From a checkpoint of a small transformer trained on Wikipedia: MLP 1024 tanh GELU, learned positions.
MLP neurons of a small language model. Each row is named by its layer, matrix (up: input weights) and neuron, and shows model dimensions 0-127. Each number is 128 + 32 x the weight over its row's rms, rounded and kept within 0 to 255. Numbers have three digits each.
A block is one neuron, or neurons of one layer that tend to fire together. After each block is what it responds to, as a language model described it from the Wikipedia text at the highest values.

L5.up164:125129180130142161162129147085159117096127107169161133142144144120119080125129112176090165134122150105147096160142126128077167161163164169144103168159131085129099134149118082081081145105088102169085141064168137082166073122168190132146138138128126130132151109101155146115154149122135161159116146116137129186097126194147142133134133129184147153169117154101113079128125151073135141149157
L5.up171:115132150129135081130121079094107134145185181126171155138185090123151107175137144157147116054161169115131107186091092143130134110096103157153179126095075186114137144156118158121105108056060093118131106110154134149116131168117165174146121130103142096146121119158131120086101112106146198058123079112067167146105128093072120107093017126123129169155126097099078154149162202137129150153111
L5.up209:121131104121112159139117075087111157132112111139148113144115102086174135090088128143170154112112127124092131142119185135120118128114151137165135132089178120125115113168106168100091131140118082139124166087136187097108117112100116181119138152121149110177204152078168109115112053201117133161104132205128103138176112119065146128161130147212116090098108114046121148068037178123191187136098
L5.up303:105115136137127125203070142126098171139097112146167165131153139118142059196121125131127168173102086124140117149137104172103145086138138129135068144120116099174149130077146142089108114135140148145154154097147090139120114100162169114132105177104205145140092166124125110110120105142151124154106158151112087043130125159135168116183085052157073169126109123134181132116093159155157119099081
L5.up424:149151114140116086104085211118078110104105102123130112075114074122149104176123138142110142169121137120101127165149118114087172151079095062121069103091105189138117135132110144134154080164147091118171122081047127152113154146168051124085060125128176151153119167156150095097161142148087155132105130125140112161196090150185119141143096107116150132139093128089082171099222121096125136120115
L5.up504:123167115112120108169144168107102092169128197107123157092141127115146153113126056142166157152121138130129131083121163094071136165138157141141139173083164139096094116127130125095107183121147134139136218144123139107092145174179176105090127160079184155176194138149153179050072107159121184084139175161099131076123173099134166155086136149110067170111157119092109073175127134151158092170099
L5.up565:184161152121084131155104187141112125143181137148087157133204151098163118121162047084136157058129126110157162189141101118117135162099096148080119148152122136133064124124088111112160121151155125126125121080117170097121118130171135090217117146131122130096083112110103096085092132134120164108123172138116070144133145135092153083154117129082177148165094139095081082131104116100158116109093
L5.up929:162100126091165146146102140114033160212122188101101159106199137134171140084176109196104162185117176125164109176058147186171158080057102173127130097131140146119152109157128116093129079118099088122156130107147152162086079170117088134103145135123158159123181147131116156059129102105144142131150199137110110169127096099087131073101092113110180143102121088110125099175095112127109115103152
Responds to: Hyphens inside compounds such as two-year, second-highest, wide-ranging, and middle capital letters of abbreviations and codes like ESP, CHF, NKP.

L3.up171:127159192114194159119125133073107192142094135101160177119097069156173095095076116167078178123088072123201083185072072118142101131112098143166127148093078147131152162113112107100125170127116103156138197124093117139148110112147078131113082120094160133150146093089146144105114164132169108126135169114139154178095146171146082132182122107117135177163121109113113091160131126159107101142085
Responds to: Hyphens joining parts of compound words, codes and names, as in COVID-19, TNF-α, 35-year-old, north-west, Jean-Noël.

L5.up196:167115143104125081126160181052143110191154099126139095161077110193177138167168154123087099142167135166107107097113153133128171135117136118121088143154102136109076122174084111181114115104137135098208099187136076123169178108109148097151081116096140109124144148109134093086074142157170119091103141181065086062114056144131108167117083162109123123094093122139170190132106141158105175133119
L5.up372:162112126122150120158166119142169111063154115117155081161086131086104185120118103129083079116162154223122135114090133141112095109181166095101114047170115130109125155189124119073141072136140115092170132103157139125123162146142090124129179122133199112084150047115119109143167107102094125118133088089135157146127184121158092141117101082138098168102158116167147145078136148184122154148145
L5.up400:113092158139124150117126116090096148134104171144152165047104149135178139115173133118121133095194136133096130152158134110116140073131166156148159134115090068077133104153101113105153134095134118176131138136193208111128187075106209135061191133114116106135104111156158142110104133130143136076117125062116121094095146103105130135099137114120091150124106168154120118065149161125129125075102
L5.up541:070077163090136112155088174132124104112210149114112093119142153107156094117108111131138133071148152223128193104088124122122171150157131094184129128113105067156174145142103130152135165149103094170093147144201098143117109177117184129122150131123129149150118164121110080116074185131115133200142187139130042107156185087101116147123148101201123131093205149088121129104065068168132120134111
L5.up679:107112158130112111142106148097140114141158092152129160136146139137170132182155071112092110123129229093164113109129158105098141139110048104066133121140157091087150112232097104087176093190023097143182176131124075114123137167121119122121126158166126169132161157104141117085119096122074124107117156116083121146099136086114158139126082141091083147082091155144169169096104088113128129188082
L5.up700:095116137106121110145136131094130139088127110113160188141148115184107060134152164106153083146124088037110167112149138078122093088099162106134107161115112162137127126149143085060150099157170105186136154108104155138111143104158187120136132098127130165114131152159187143110051128114122105069116122063192085168184117160187165189172140148126128096071136125155171097105131114089125112144078
L5.up744:121097107144149103085174170170148140187197156158095146177123094138194131139094165194136098073164179165174175122129126111107183138145118089115123182148148059102068136141126129156150096126140147119097167134149172079068116136097152097129163130140117199101142164152087101124136143126085160140105125088127145148059145148111147162168173160124123110132100093133110136132141105133120089051136
L5.up914:101197124160112129135161134124161110098085095074201192108094157119108075098157097145173161155105056191094101154171193179156129150122104109127128141138131115162107095139137122064093113087136159111197120128207095118103114150152184088148143127108098172095166155093086122174154136114155113107176086104168173097099208146069134143123173111181139088115077167107151097154140150141106083164071
Responds to: Short word-piece tokens inside words split into pieces, often after an initial consonant, especially names: G-hi-ca, B-ha-t, B-lu-e, Meanw-hi-le.

L3.up270:114149171143171151107088064123188145108169192147107101142118145158115138120156101105076140130191135120172153097138176123063151107129111170102129111116118124058075153181099074092139125143127083185093169093122105124101116134077131138138168135136123109107124068071152114156146127135095100081117119074177120122103133104132137182095095131137145113044108113080184156198104110133092115155119
Responds to: Short word-piece fragments inside a word, often containing v, before a suffix like -ing, -or, -ed, as in Hav|ing, fav|or, car|v|ing, Gaz|et|te.

L14.up61:131164086202104089131106113120114171161064150127111089073097142152160207152089083113101063172119127121137062132184100135166145112131134037148111107113119165142065165097180121110158171106092101128147115123168166171104125128125142144144149112122134138181124105124111159104101108078115112131107146114100111144125134159095146130139094117202190141116149099166179169140120073177115127157154
L14.up174:132180129115111093146135181102150119152091112138132111154109163163101132164166166155143179128079104134150110119129141136124032110088116107159094128141150066091149143096134148143050107163109132037107099135160164105148177139084153130076072142148142122135131129162126101073154098154118164119107091078169137121111146124091141090095125165135127218135160116164123216066155136171120097108115
L14.up190:152157106146158131088148146093087183103084160115088103094075136151135131085109111204122131130132079087175105110151127173103116166085155129135125179170102168116087080110075073136140120138142109148138146106091182189092134104161216207127106091128156151105080110111112108057094132081056121122106160056143126125113133169104111150083138127126124165169160098077141111134164081093124135158149
L14.up336:141124069152179120120118088150156097162083157146153104136129167153144152170138170152100087106144111103162118167102074149173148151122081136130080123068109145156139147159178110117107107123124105188159188096093148079128150135151092161098086163087179117146090127131083126112156125060083112143094140129159195104080123138084164124137076151075129106167142142163177146111124112191099142106091
L14.up361:105111117169156158171140094115113100088109144039122148131091192144107133147179151106147158104131094107133182116147124152139128140130046133176158099135103161140145150100058134137073133079117076115114167160111104128084154158120165141126107137101197094133180077167052089118164061180117179155096162126142126169079130089065120121190118101174117108102134132101110116108132073121139116072076
L14.up486:148083134097098142146087178153131137121108120143130136120108189123143140100099077150108117116129149138143123155104148125106101104080104098159143092095157162094112124159117059146127119157126134133182151150137139124105150139131135187103112155124155124052166113090148133091119164132145169099099082079096164151135108040126172158110135165094122171135158151109215164173139170138135146158175
L14.up660:135137118119106116130128094115086147082153121116149093137099109131136142164130125111175122205160158117152110075142085139110122143171066094120129057055084139160152182072150139086128154194121100102212138081137133129128128120190115175172124108168125125150067135114096095153180108175192128125155133055133145046124106132091160051159155087099094071131107128161104200105121076141149118141123
L14.up901:151094172148139121204099175171146125133137128135133118093134177164097203135171151125124152107152155116114110112180138075124231179127153112120155147103092108101111086104134067108124163110088148145138171164158160150142103093096051109109147116160107099125118162141124143099153151137093072149125103109157167096053114080135078156122138132070129106175148088143101132147119105116048125173168
Responds to: Short word-piece tokens in the middle of a word that is split into several pieces, like t in Ho-t-el, ot in V-ot-ing and locom-ot-ives, id in s-id-ed.